Weights of a small transformer language model: RMSNorm before and after each block, capped logits.
MLP neurons of a small language model. Each row is named by its layer, matrix (down: output weights) and neuron, and shows model dimensions 256-319. Each number is 200 + 40 x the weight over its row's rms, rounded and kept within 0 to 999. A neuron's up and down rows have the sign that makes its largest values positive.
Before each neuron's rows, "fires before" lists the tokens most often just after its 100 highest values on Wikipedia text that the model never trained on.

fires before: " |", ")", ")\n", ";", " Team", "00"
L10.down904,168,174,288,238,117,229,203,77,236,178,194,233,171,232,190,266,213,256,192,204,214,137,175,236,244,252,183,167,182,198,162,180,281,211,236,206,277,268,291,125,178,231,127,208,203,126,180,221,181,217,205,137,225,173,156,210,222,213,228,244,241,170,198,196

fires before: ":", " |", "Y"
L2.down1496,174,174,237,251,179,174,246,140,191,157,171,159,159,192,139,182,175,129,287,175,201,138,234,208,167,206,172,155,247,185,161,180,186,205,218,183,205,158,257,121,156,173,229,211,145,193,192,195,188,67,134,157,223,241,166,193,273,232,156,232,199,212,220,196

fires before: ",", ".", ".\n\n", " and"
L2.down1502,282,248,244,219,131,205,172,228,192,231,237,237,209,256,275,200,225,201,198,185,167,229,183,314,212,183,219,159,155,247,253,192,254,234,224,157,188,205,176,195,225,231,165,194,190,246,164,198,187,230,171,179,193,254,231,131,204,259,116,195,243,177,185,261

fires before: " |", "^{", " |\n", "(s", "==\n", ":"
L2.down426,190,298,149,231,228,157,178,149,199,280,232,240,234,211,229,188,186,212,198,203,179,129,119,161,212,163,202,190,149,235,215,286,225,201,180,219,144,156,241,201,165,208,198,169,259,216,246,238,188,132,237,219,238,222,160,211,139,168,199,230,174,192,148,227

fires before: " |", ":", " |\n", ";", " zone"
L2.down1220,191,265,189,251,213,193,220,187,213,127,221,156,190,216,169,268,212,206,193,197,88,261,218,208,213,228,252,177,141,179,157,169,132,144,205,188,189,186,222,234,140,228,171,208,203,290,234,206,211,198,202,186,187,210,160,119,164,231,225,220,119,158,250,216

fires before: " "
L10.down1218,155,144,127,316,212,320,267,168,181,186,228,165,136,275,236,215,226,188,188,211,203,228,173,196,245,227,215,180,193,202,103,191,247,211,241,196,195,268,153,274,176,222,131,170,230,190,202,132,157,153,215,180,229,216,192,133,174,136,211,220,170,190,206,357

fires before: " ", ",", " in", ".", " that"
L10.down1374,242,188,174,129,155,218,214,203,192,226,248,213,195,223,307,190,210,147,149,118,222,293,224,174,202,175,157,241,233,239,194,219,202,200,196,230,178,226,216,178,242,261,157,226,214,197,119,192,222,181,204,175,223,112,185,228,190,204,199,226,267,210,179,211

fires before: " |", ";", " |\n", ":"
L2.down55,243,219,199,200,150,180,203,253,150,223,185,107,244,155,114,138,195,241,197,194,138,187,247,185,198,177,156,196,211,302,298,147,248,174,185,222,231,305,174,144,214,199,260,154,203,303,265,193,175,259,213,175,179,173,269,200,181,212,191,187,206,200,153,179

fires before: ";", " |", " H", " A", "v"
L9.down175,229,201,231,237,169,241,213,198,282,163,217,167,251,205,215,226,303,220,206,112,209,181,163,162,222,229,263,226,210,189,191,245,251,201,167,230,275,120,232,244,153,172,148,195,210,215,227,259,255,186,226,204,213,188,134,205,131,172,196,208,131,172,221,159

fires before: ",", ".", " in", " as", ".\n\n", " to"
L9.down572,94,266,237,236,270,197,213,215,247,198,243,164,118,169,210,221,204,271,230,184,234,169,173,214,173,186,206,212,220,173,138,291,211,225,139,220,164,177,226,225,172,141,152,146,226,218,170,202,224,189,125,174,230,130,207,194,203,209,198,239,216,179,193,179

fires before: "20", "19", " ("
L7.down26,110,163,179,224,158,205,232,254,249,255,188,174,283,291,176,136,221,221,170,170,106,138,198,207,225,191,207,228,164,285,264,206,198,211,228,222,202,164,177,216,212,209,117,183,277,194,262,143,161,230,273,135,150,154,165,208,168,182,137,143,181,159,266,256

fires before: "19", "in", "20"
L10.down938,164,219,233,177,210,217,217,212,158,216,124,201,229,201,156,113,186,192,218,188,186,133,289,178,242,156,240,161,262,233,222,196,229,177,88,257,120,144,221,201,201,246,173,222,205,262,313,173,202,185,232,140,274,243,230,148,177,177,175,210,201,298,204,259

fires before: " in", " as", " at", ",", " on"
L10.down351,202,208,199,211,184,257,144,123,101,145,242,147,139,290,221,244,181,198,134,203,208,181,238,236,192,247,172,218,179,158,165,278,175,231,205,207,240,199,213,216,194,189,182,189,197,184,193,238,203,175,185,204,200,211,131,103,208,207,171,197,253,230,243,168

fires before: " ", " —"
L2.down664,174,196,179,241,264,193,180,185,203,212,201,180,190,188,218,187,180,233,247,203,192,200,200,197,201,165,228,218,230,163,243,155,280,183,300,204,172,157,207,245,168,219,253,170,284,185,167,176,212,148,180,164,194,207,169,251,220,205,169,170,183,194,227,157

fires before: " ", " |", ";"
L2.down229,217,147,184,171,136,121,155,276,152,183,192,102,229,257,162,177,166,92,229,241,266,224,190,255,190,149,194,218,173,226,362,169,201,160,143,215,153,218,198,212,192,185,247,144,203,186,208,183,192,186,254,226,190,180,220,181,241,261,166,194,232,206,234,159

fires before: "0", " |", "18"
L9.down46,278,191,199,248,130,101,169,176,238,242,143,252,235,249,225,251,143,163,210,202,196,169,171,207,186,257,181,212,225,211,261,218,215,280,210,234,178,199,276,134,133,242,251,155,218,246,183,162,273,254,148,197,200,159,208,221,162,179,297,184,133,177,190,181

fires before: " the", ".", "s", "es"
L10.down299,193,234,209,181,220,201,241,235,223,167,224,188,154,210,239,193,196,225,198,146,191,209,193,224,160,287,179,268,219,284,223,163,227,211,259,228,222,224,211,151,203,185,178,156,210,209,255,135,244,161,183,245,252,177,235,289,189,206,293,173,204,186,211,260

fires before: " ", " |", ")", " (", ";"
L10.down20,228,191,275,278,191,144,184,198,168,226,254,218,161,257,179,264,216,229,254,235,240,264,271,229,175,259,265,168,226,226,171,154,203,178,165,197,259,224,206,171,223,271,146,181,138,141,191,184,314,171,183,103,104,172,173,157,172,231,155,150,166,256,224,207

fires before: " |", "–", ";", ".", " –", " "
L9.down224,269,234,276,274,235,238,174,127,185,227,263,221,169,225,187,201,208,216,127,212,158,188,268,231,209,215,131,221,219,102,176,232,207,141,242,240,197,166,129,279,174,167,178,205,237,221,239,269,189,203,177,272,207,232,146,240,207,158,195,202,190,222,255,114

fires before: " |", ":"
L10.down1508,205,217,152,146,254,301,208,203,180,204,205,259,171,191,222,196,163,166,217,179,190,96,223,154,226,256,326,159,216,146,200,219,201,159,241,163,225,230,166,154,181,108,215,184,163,193,244,253,270,259,163,183,234,132,319,185,234,240,257,213,204,199,162,227

fires before: " |", " CA", " and"
L7.down103,156,215,168,130,285,205,188,241,167,166,136,232,200,157,213,201,169,250,185,208,214,207,166,89,217,225,219,157,172,176,256,222,182,254,221,205,209,202,178,305,238,199,171,242,210,259,163,250,192,151,178,137,338,137,209,174,272,219,186,145,275,252,169,193

fires before: " |", ".", " |\n", ";"
L7.down511,202,160,131,238,180,283,200,129,211,229,164,162,205,187,232,269,203,198,191,131,165,219,184,155,199,135,180,214,204,245,150,216,184,194,189,241,203,168,242,173,178,238,221,220,217,213,163,197,216,209,192,317,194,216,207,224,215,128,170,186,184,157,179,128

fires before: ",", "),", ")", "s", " in", " by"
L9.down1459,170,211,195,193,175,255,183,175,216,147,309,178,138,205,133,178,236,212,237,202,207,213,190,186,167,221,246,239,215,166,174,210,150,216,207,241,215,194,149,206,189,222,154,174,260,231,178,159,229,223,152,285,164,226,232,174,222,211,260,179,257,177,297,197

fires before: " "
L10.down1058,226,213,214,234,261,188,227,179,177,285,252,239,201,167,143,127,211,181,259,184,197,145,202,197,239,191,219,241,222,195,238,119,219,261,216,178,245,286,228,224,159,184,205,188,282,174,207,200,153,201,194,142,214,167,170,167,274,223,208,232,231,221,234,220

fires before: ".", ")", " (−", "0", "%", ";"
L7.down960,188,255,166,145,284,217,141,238,246,310,185,195,175,200,201,201,234,255,221,248,221,199,224,249,212,144,191,307,192,135,110,215,189,172,136,175,163,191,184,213,158,215,266,179,169,190,270,175,157,251,201,190,110,201,210,215,205,195,145,189,241,176,187,217

fires before: "22", "19", "20", "23", "18", "24"
L10.down958,203,220,134,197,168,276,235,146,217,218,254,238,236,173,208,180,133,112,183,196,269,150,209,234,194,238,202,204,164,228,259,264,233,260,170,204,225,160,152,244,141,158,240,190,193,227,218,202,245,202,179,242,247,165,208,192,124,271,230,188,157,208,183,201

fires before: " ", "The", ",", "In", "-"
L2.down164,153,151,184,203,185,227,230,192,135,163,278,199,140,171,162,205,141,157,142,164,130,167,242,183,187,208,281,215,187,169,157,272,236,221,259,144,232,213,171,171,194,174,159,172,201,260,176,156,206,267,153,177,171,149,200,267,64,107,226,295,180,207,133,145

fires before: ",", " the", " he"
L7.down1258,181,205,242,261,195,257,288,153,180,197,183,151,198,198,183,209,173,193,150,192,225,189,248,222,188,120,177,215,223,218,248,252,168,274,204,206,225,193,247,203,178,208,172,156,183,267,234,224,236,283,205,159,198,206,229,196,156,243,220,229,182,257,191,172

fires before: " |", ";", "53", "50", "s"
L10.down1260,256,249,229,278,222,199,211,212,193,210,226,184,182,283,231,187,260,204,170,181,188,168,199,258,167,168,210,228,193,192,189,101,249,207,215,163,197,182,251,243,198,205,201,243,117,181,209,133,199,228,197,139,250,176,139,135,198,246,200,255,135,229,218,238

fires before: " |", ",", " (", "\n", " |\n", "."
L7.down920,182,245,205,166,205,132,214,215,183,228,241,243,212,149,267,226,196,208,204,213,212,210,287,185,203,169,240,141,238,202,236,228,240,196,208,129,159,193,170,171,203,232,161,226,172,165,152,320,156,227,119,145,144,172,249,177,177,193,117,246,191,257,230,189

fires before: ".", "–"
L10.down822,167,155,198,163,176,223,111,295,164,164,176,179,171,242,251,210,239,145,207,229,168,236,232,189,227,174,172,169,236,152,171,127,245,169,145,206,126,150,269,204,165,220,292,171,174,180,234,243,218,250,129,180,116,194,156,204,232,146,173,218,203,220,184,146

fires before: ":", " on", " by", " |", " in", ","
L7.down1460,143,189,216,177,244,217,170,197,103,203,192,244,222,186,186,262,221,255,214,211,205,233,218,220,64,181,200,144,258,212,240,144,99,166,124,191,225,189,153,224,186,215,236,80,220,182,243,221,212,155,233,184,96,238,198,159,236,204,210,196,184,161,234,154

fires before: "–", ")", " |", " Award", " election"
L7.down1076,177,263,130,157,234,198,212,168,222,300,91,131,131,251,188,197,184,191,163,203,268,158,225,156,211,216,169,177,273,171,240,217,209,239,170,178,249,156,235,193,167,210,298,135,139,191,192,193,210,179,156,213,243,222,208,144,234,202,246,142,250,292,196,161

fires before: ")", "),", ",", ")\n\n", " in", " –"
L7.down741,133,189,200,258,212,188,142,192,111,136,171,166,179,149,251,153,230,251,138,116,152,237,214,135,205,223,215,202,192,222,231,194,228,214,199,287,157,139,212,212,204,151,281,184,252,170,236,159,268,207,241,257,151,224,149,183,208,205,166,178,226,189,171,217

fires before: " "
L7.down1416,225,214,172,238,258,258,158,247,208,157,214,271,149,132,134,139,253,215,230,214,158,205,214,267,104,179,167,202,228,196,252,168,258,168,245,181,160,228,212,197,126,147,176,243,183,196,166,148,174,164,182,189,245,194,202,184,161,210,217,180,164,205,151,170

fires before: " |", "}", "."
L9.down805,275,269,244,186,198,126,134,232,283,165,219,161,161,204,153,159,257,212,237,118,183,229,210,224,233,152,228,209,229,129,241,220,173,220,236,202,202,205,163,206,281,165,180,263,215,154,254,262,151,244,224,163,168,197,178,221,208,217,119,235,173,180,225,195

fires before: " ", " −", " +", " ("
L2.down5,214,249,135,290,219,275,177,169,250,165,194,259,173,230,178,162,224,139,124,130,205,188,182,167,192,247,225,280,203,174,175,175,207,196,157,211,207,152,200,300,240,177,184,177,178,151,152,183,167,182,133,131,133,195,210,206,162,190,191,222,166,287,258,220

fires before: ".", " |", " (−", " |\n"
L7.down265,283,186,171,214,161,198,196,250,204,213,156,141,247,251,173,193,194,164,249,229,205,245,179,276,183,243,192,285,161,174,202,186,191,144,231,223,207,125,209,136,250,168,181,204,185,178,249,217,159,165,249,188,182,261,164,182,188,176,178,284,166,154,184,142

fires before: " |", " (", " ", " |\n", ","
L10.down786,189,212,201,162,165,201,109,180,169,187,278,166,146,140,170,136,123,277,185,215,179,194,219,207,264,178,293,175,155,262,226,194,202,203,162,189,222,218,163,165,147,197,144,174,225,127,109,160,190,215,223,246,216,181,222,231,150,263,195,221,186,169,160,218

fires before: " |", " |\n", ";", ".", "–"
L2.down347,202,248,182,141,261,264,176,177,182,262,199,320,176,170,199,204,150,179,148,242,242,189,250,250,185,180,236,219,176,186,182,173,249,217,241,282,191,199,183,182,216,100,192,143,232,234,166,201,245,174,242,179,206,222,268,168,189,181,145,130,155,154,126,169

fires before: ")", " |", ")\n\n", "%", " (", " |\n"
L7.down857,149,271,186,216,159,272,155,155,166,158,117,251,176,270,224,223,230,168,196,131,138,238,237,225,202,218,179,169,166,233,227,116,231,159,235,258,174,189,238,178,136,175,228,108,162,182,217,135,226,251,160,211,271,330,241,260,213,149,203,211,234,285,222,215

fires before: "|"
L10.down1522,221,226,223,209,223,172,173,199,276,133,165,178,173,208,216,144,199,218,203,242,239,153,273,232,234,206,245,179,216,157,165,190,208,244,210,280,215,175,157,160,265,169,117,177,260,192,174,221,176,125,263,149,191,248,214,211,230,283,170,96,226,217,261,204

fires before: ",", "00", "0", "5", ".", " million"
L7.down1047,257,181,148,205,192,166,176,181,273,166,162,179,216,183,146,208,237,202,258,238,151,171,218,275,231,205,209,175,135,140,189,183,194,165,126,163,235,173,140,152,237,225,263,199,198,249,189,159,174,170,217,181,180,225,171,119,199,154,190,143,239,177,211,219

fires before: " |", "á", "v", " September"
L9.down1210,203,204,118,217,165,153,216,168,237,185,231,200,171,227,210,223,137,238,126,171,98,175,233,137,150,236,227,104,165,220,218,272,152,171,234,162,143,209,168,219,281,262,222,234,128,110,199,259,151,211,252,186,186,182,227,220,244,217,171,217,235,166,185,209

fires before: ",", " ", " |", " and"
L10.down1089,168,153,260,216,273,226,192,163,131,134,257,185,244,214,138,210,185,269,251,228,176,291,144,227,191,191,204,198,171,218,258,220,209,297,151,139,186,155,238,200,214,219,156,179,200,193,282,188,293,148,113,187,215,235,141,233,189,207,171,237,166,219,199,210

fires before: " to", " that", " as", " in", " the", " for"
L2.down663,189,239,133,206,168,220,137,220,191,258,168,185,221,139,205,223,205,215,261,195,165,242,172,166,251,223,294,213,218,143,163,201,169,240,207,160,189,183,175,279,174,176,138,197,138,159,224,162,225,206,141,198,164,191,193,214,117,212,209,169,251,203,266,203

fires before: " |", ";", " (#", "″N"
L10.down258,136,163,221,194,279,287,226,256,166,200,169,257,131,200,235,239,110,191,178,247,97,200,211,253,181,135,279,188,191,147,200,261,221,214,189,227,233,148,253,232,203,154,215,199,192,181,166,222,254,179,161,237,155,199,222,145,230,245,253,192,233,207,165,195

fires before: ".", " cm", " mm", " ×"
L9.down1418,210,191,185,205,130,164,228,184,187,261,256,216,254,228,132,209,153,186,222,186,218,197,247,275,245,186,247,200,158,207,211,223,155,113,167,151,150,195,193,171,197,235,195,207,243,243,156,108,227,199,181,216,184,271,205,193,141,243,211,233,134,203,216,142

fires before: " |", "."
L7.down1396,230,152,217,183,205,232,259,266,221,205,163,214,183,173,231,129,175,204,257,185,175,247,261,222,239,281,208,210,211,218,246,204,174,173,217,168,226,168,166,219,179,272,269,290,118,260,131,220,188,132,136,151,161,201,211,255,252,208,231,188,163,206,208,239

fires before: ":", " |"
L2.down91,279,246,267,151,295,201,203,216,164,122,218,230,294,290,181,152,167,152,132,197,212,158,166,140,176,243,236,164,161,210,257,167,192,168,231,204,234,206,173,126,175,143,183,141,175,225,176,200,179,230,137,148,151,243,189,242,205,150,282,207,165,197,173,196

fires before: "%", " |", " |\n", ";", " (", " Ro"
L2.down66,127,212,207,219,205,227,247,160,136,161,216,189,212,277,192,162,201,252,242,172,272,289,264,195,232,194,209,145,193,252,237,215,205,167,153,174,241,146,175,154,179,158,108,301,212,187,121,187,173,162,234,163,175,253,208,250,179,253,232,197,168,229,214,226

fires before: " ", " —;", " W", " L"
L2.down1091,189,178,202,177,173,219,276,206,208,226,160,202,180,253,162,245,204,127,86,229,230,141,213,234,261,219,208,176,221,187,239,170,223,220,212,228,225,265,214,157,244,212,191,168,248,170,182,106,208,224,214,109,224,198,195,180,201,156,182,228,228,189,185,235

fires before: " in", " to", " from", " with", " at", " on"
L7.down1239,232,259,180,155,191,103,182,233,188,226,123,177,207,169,225,231,219,212,212,194,243,124,180,326,271,198,281,219,179,153,146,162,174,164,251,165,200,252,170,250,165,202,235,212,146,224,149,97,266,229,234,194,224,202,180,118,193,228,217,148,242,211,221,175

fires before: "9", "09", "78", "8", "82", "14"
L10.down697,265,213,252,144,178,175,164,166,153,156,247,165,171,220,195,175,199,165,211,192,230,183,197,214,171,225,249,145,160,173,150,245,203,226,232,152,227,166,267,159,207,133,186,133,186,212,214,165,173,228,217,154,189,171,179,198,227,191,149,176,195,150,251,201

fires before: " |", ";", ","
L7.down1048,204,252,186,152,153,212,146,203,182,193,227,186,206,197,204,207,157,240,140,181,164,135,234,143,250,218,270,183,193,254,229,258,232,218,223,216,183,153,249,190,183,189,212,227,238,188,163,206,151,199,243,122,213,214,207,218,171,251,161,193,190,217,166,173

fires before: " that", " in", ",", " of", " he"
L10.down436,267,230,178,203,224,238,184,222,212,187,247,178,173,210,215,181,180,69,192,171,200,198,237,226,148,131,140,200,120,218,206,253,190,241,153,73,205,246,219,225,222,209,182,228,302,168,213,191,260,199,194,117,225,210,304,227,225,220,151,126,202,206,195,191

fires before: "11", "10", "9", ".", "}", "12"
L10.down109,229,83,246,132,138,224,249,154,185,154,207,137,186,185,232,206,227,167,177,143,212,218,156,234,140,260,165,138,151,193,195,248,208,172,231,283,217,205,271,203,218,133,186,221,170,120,120,132,264,269,146,191,184,207,172,191,196,232,132,206,172,185,215,200

fires before: ".", " |\n", " (−", " (", "',", "'\n"
L7.down717,212,195,204,193,228,219,217,218,187,255,227,123,184,227,237,219,186,224,243,158,216,196,162,135,157,202,154,246,248,175,155,234,192,167,167,229,135,201,202,218,187,249,215,188,253,220,185,119,209,190,273,162,200,228,188,213,293,164,240,195,187,211,225,211

fires before: "–", ";", " a", ".", " |"
L10.down275,179,208,189,218,231,147,145,177,193,248,201,193,225,229,126,145,143,195,167,154,176,115,228,173,280,172,229,201,250,182,246,208,217,281,214,199,181,231,162,141,192,231,226,208,244,222,131,178,224,221,86,219,225,149,225,229,81,214,126,212,229,206,168,153

fires before: "19", "20", " ", " of", "18", "17"
L2.down709,196,193,193,188,243,276,247,143,198,216,104,249,183,221,169,193,261,241,210,249,240,177,187,278,142,135,245,156,182,257,154,270,222,241,184,246,212,152,167,122,200,206,128,199,167,194,251,157,198,139,130,197,133,105,226,261,128,187,185,234,176,223,148,232

fires before: ")", ");", "\";", ";", ")\n"
L10.down1072,232,178,207,227,105,261,185,104,218,233,189,255,195,216,183,179,214,220,193,206,206,163,226,155,189,203,172,203,168,152,269,176,235,183,187,201,206,245,229,250,245,186,175,155,227,233,136,256,129,248,226,172,246,155,206,198,274,225,200,207,225,220,162,240

fires before: ";", " ", "%", " |"
L7.down358,140,204,203,156,233,211,174,160,113,224,219,197,232,218,143,172,183,169,195,174,265,150,275,190,200,158,231,232,180,199,163,166,208,201,170,132,135,115,147,201,209,280,201,207,243,225,231,185,192,264,243,207,168,215,232,141,138,194,153,122,177,163,250,167

fires before: " |", ".", " season", " disc", "(s"
L10.down1250,183,193,182,218,229,152,128,263,255,148,226,250,228,125,160,196,204,236,218,161,230,248,190,176,149,194,204,213,285,159,129,155,132,226,70,182,205,176,180,211,237,207,241,235,184,179,253,221,126,171,199,160,238,117,166,173,226,211,204,158,197,234,145,197

fires before: "-", " "
L7.down846,193,193,241,216,132,195,251,191,197,162,175,118,205,172,128,222,175,246,151,184,357,167,177,247,214,167,188,333,141,179,289,188,159,159,160,220,212,193,206,188,228,249,288,229,208,191,199,208,180,184,278,171,185,86,194,226,163,281,122,190,217,162,276,185

fires before: ",", ".", "id"
L2.down1348,221,223,247,196,185,261,279,38,100,165,253,189,167,231,185,178,261,150,169,159,229,264,158,154,160,275,200,214,188,243,229,204,179,172,213,222,277,208,229,231,178,189,178,196,230,270,215,193,165,225,225,133,163,191,239,228,153,195,202,182,172,240,209,105

fires before: " ", "|", " H"
L7.down877,241,212,202,126,261,215,203,125,232,265,236,248,202,235,228,178,150,131,237,180,203,96,256,198,163,303,191,239,144,207,187,130,200,204,174,206,174,120,186,129,208,183,129,180,266,211,207,147,173,155,227,184,203,196,144,215,227,172,139,137,253,194,166,246

fires before: ",", ".", ".\n\n", " |", " and", " in"
L7.down179,115,235,280,226,109,198,180,282,234,190,230,249,214,231,176,224,191,178,198,159,231,208,230,166,226,215,226,126,212,218,104,196,219,197,176,241,110,169,179,224,241,183,208,197,216,183,183,238,229,220,238,244,268,176,205,255,243,284,109,205,257,179,175,227

fires before: " |", " Label", " Formats", " CL", " D", " NW"
L2.down1326,126,219,258,269,208,250,244,212,237,205,220,228,161,224,220,156,219,163,228,147,262,201,248,128,198,209,155,230,196,188,169,201,143,168,219,118,218,180,167,161,173,244,180,232,206,266,168,176,99,190,149,203,209,146,203,265,274,279,176,163,157,282,191,165

fires before: " to", ",", " season", "–", " |"
L9.down988,202,208,248,198,211,155,214,169,183,200,168,220,193,208,188,200,125,217,212,229,206,217,176,267,175,264,225,198,242,173,266,178,242,235,204,274,279,229,204,231,207,161,179,173,233,193,308,238,241,187,155,195,170,254,216,195,178,124,222,209,206,211,251,203

fires before: "10", "9", "09", "90", "11", "35"
L10.down939,187,142,190,179,251,185,197,202,228,141,238,222,185,185,196,230,250,216,281,220,260,174,156,259,173,265,214,160,178,161,175,224,195,144,258,192,267,192,250,203,240,179,130,111,236,225,130,156,189,250,207,246,242,187,216,216,297,260,228,211,259,227,265,206

fires before: ".", " |", ",", ".\n\n", " to"
L9.down51,136,207,208,234,275,147,195,245,225,209,282,92,208,173,213,230,172,250,324,219,188,253,151,118,185,203,267,202,194,275,240,233,216,192,180,230,187,211,230,197,210,224,151,245,145,165,200,259,129,189,151,196,174,148,172,187,200,231,159,250,162,229,227,210

fires before: "%", " |", "36"
L10.down713,153,207,154,190,212,201,230,199,204,180,177,173,211,227,168,159,158,171,247,331,124,239,268,184,178,138,176,223,173,179,183,212,230,267,146,230,224,252,272,253,111,141,210,180,225,202,225,226,131,141,155,187,244,147,204,205,211,196,124,222,199,257,210,183

fires before: "19", "20", "18", "11", "born"
L7.down386,182,165,186,266,118,197,214,152,219,189,168,229,230,241,167,132,209,269,199,192,241,168,186,217,193,135,142,176,166,281,210,201,202,187,196,285,257,145,270,114,200,141,190,147,189,229,223,223,202,180,287,217,163,202,235,145,133,209,147,189,207,214,279,219

fires before: " on", " in", ".", " later", ",", " after"
L10.down133,233,233,247,211,172,233,162,202,200,183,181,158,199,203,159,215,166,215,185,171,215,179,269,190,208,268,209,130,237,230,203,190,198,149,196,225,179,159,181,196,177,202,259,207,215,151,197,265,250,150,210,159,147,129,248,238,185,215,117,164,261,195,232,125

fires before: " ", " the", " his"
L2.down1097,199,187,206,219,260,215,237,200,217,256,223,247,222,222,202,150,205,250,228,210,134,179,256,172,229,182,155,225,189,230,231,193,132,268,213,254,181,273,166,203,280,243,264,253,190,250,223,227,202,202,228,211,205,191,157,229,269,216,189,119,241,217,212,151

fires before: " |", ".", " —;", " &", " -", "     "
L7.down583,82,251,209,199,195,172,204,204,230,217,193,243,169,190,252,263,198,221,215,154,226,272,175,164,202,104,226,248,162,222,176,256,232,239,131,230,189,150,218,195,234,230,157,204,187,168,239,215,219,174,136,213,235,189,184,155,232,183,178,180,260,206,212,200

fires before: " |", " |\n", " ("
L10.down259,188,226,92,215,241,275,208,249,219,209,114,219,218,211,181,241,171,197,159,182,223,194,224,158,206,154,223,200,296,180,221,171,235,222,246,210,205,251,191,175,200,152,248,202,181,194,171,189,285,183,204,227,194,205,191,196,194,217,175,294,155,259,167,190

fires before: ":", " |", " team", "===\n\n"
L2.down190,226,214,136,225,193,216,240,227,111,184,197,146,248,208,208,209,148,151,249,220,191,229,227,212,205,225,213,163,217,180,257,229,149,201,191,191,197,273,216,155,142,210,240,184,206,206,166,257,196,177,112,233,140,200,198,119,147,141,197,244,183,288,201,241

fires before: "23", "21", "22", "20", "19", "24"
L10.down197,159,160,108,259,242,299,239,194,258,230,196,185,222,244,155,216,143,182,234,203,210,172,250,183,217,187,199,216,118,218,199,193,184,185,151,205,158,168,224,173,208,278,236,267,208,227,288,208,205,229,212,143,169,229,226,169,196,301,165,267,107,188,141,205

fires before: " |", ".", "–", "-"
L2.down334,213,218,213,199,118,251,149,198,198,146,195,211,236,166,210,191,148,218,180,201,238,210,139,244,184,207,177,205,230,135,120,196,225,162,227,128,106,208,146,238,183,226,181,155,213,257,230,228,186,223,165,193,178,131,228,228,215,195,190,189,217,212,201,162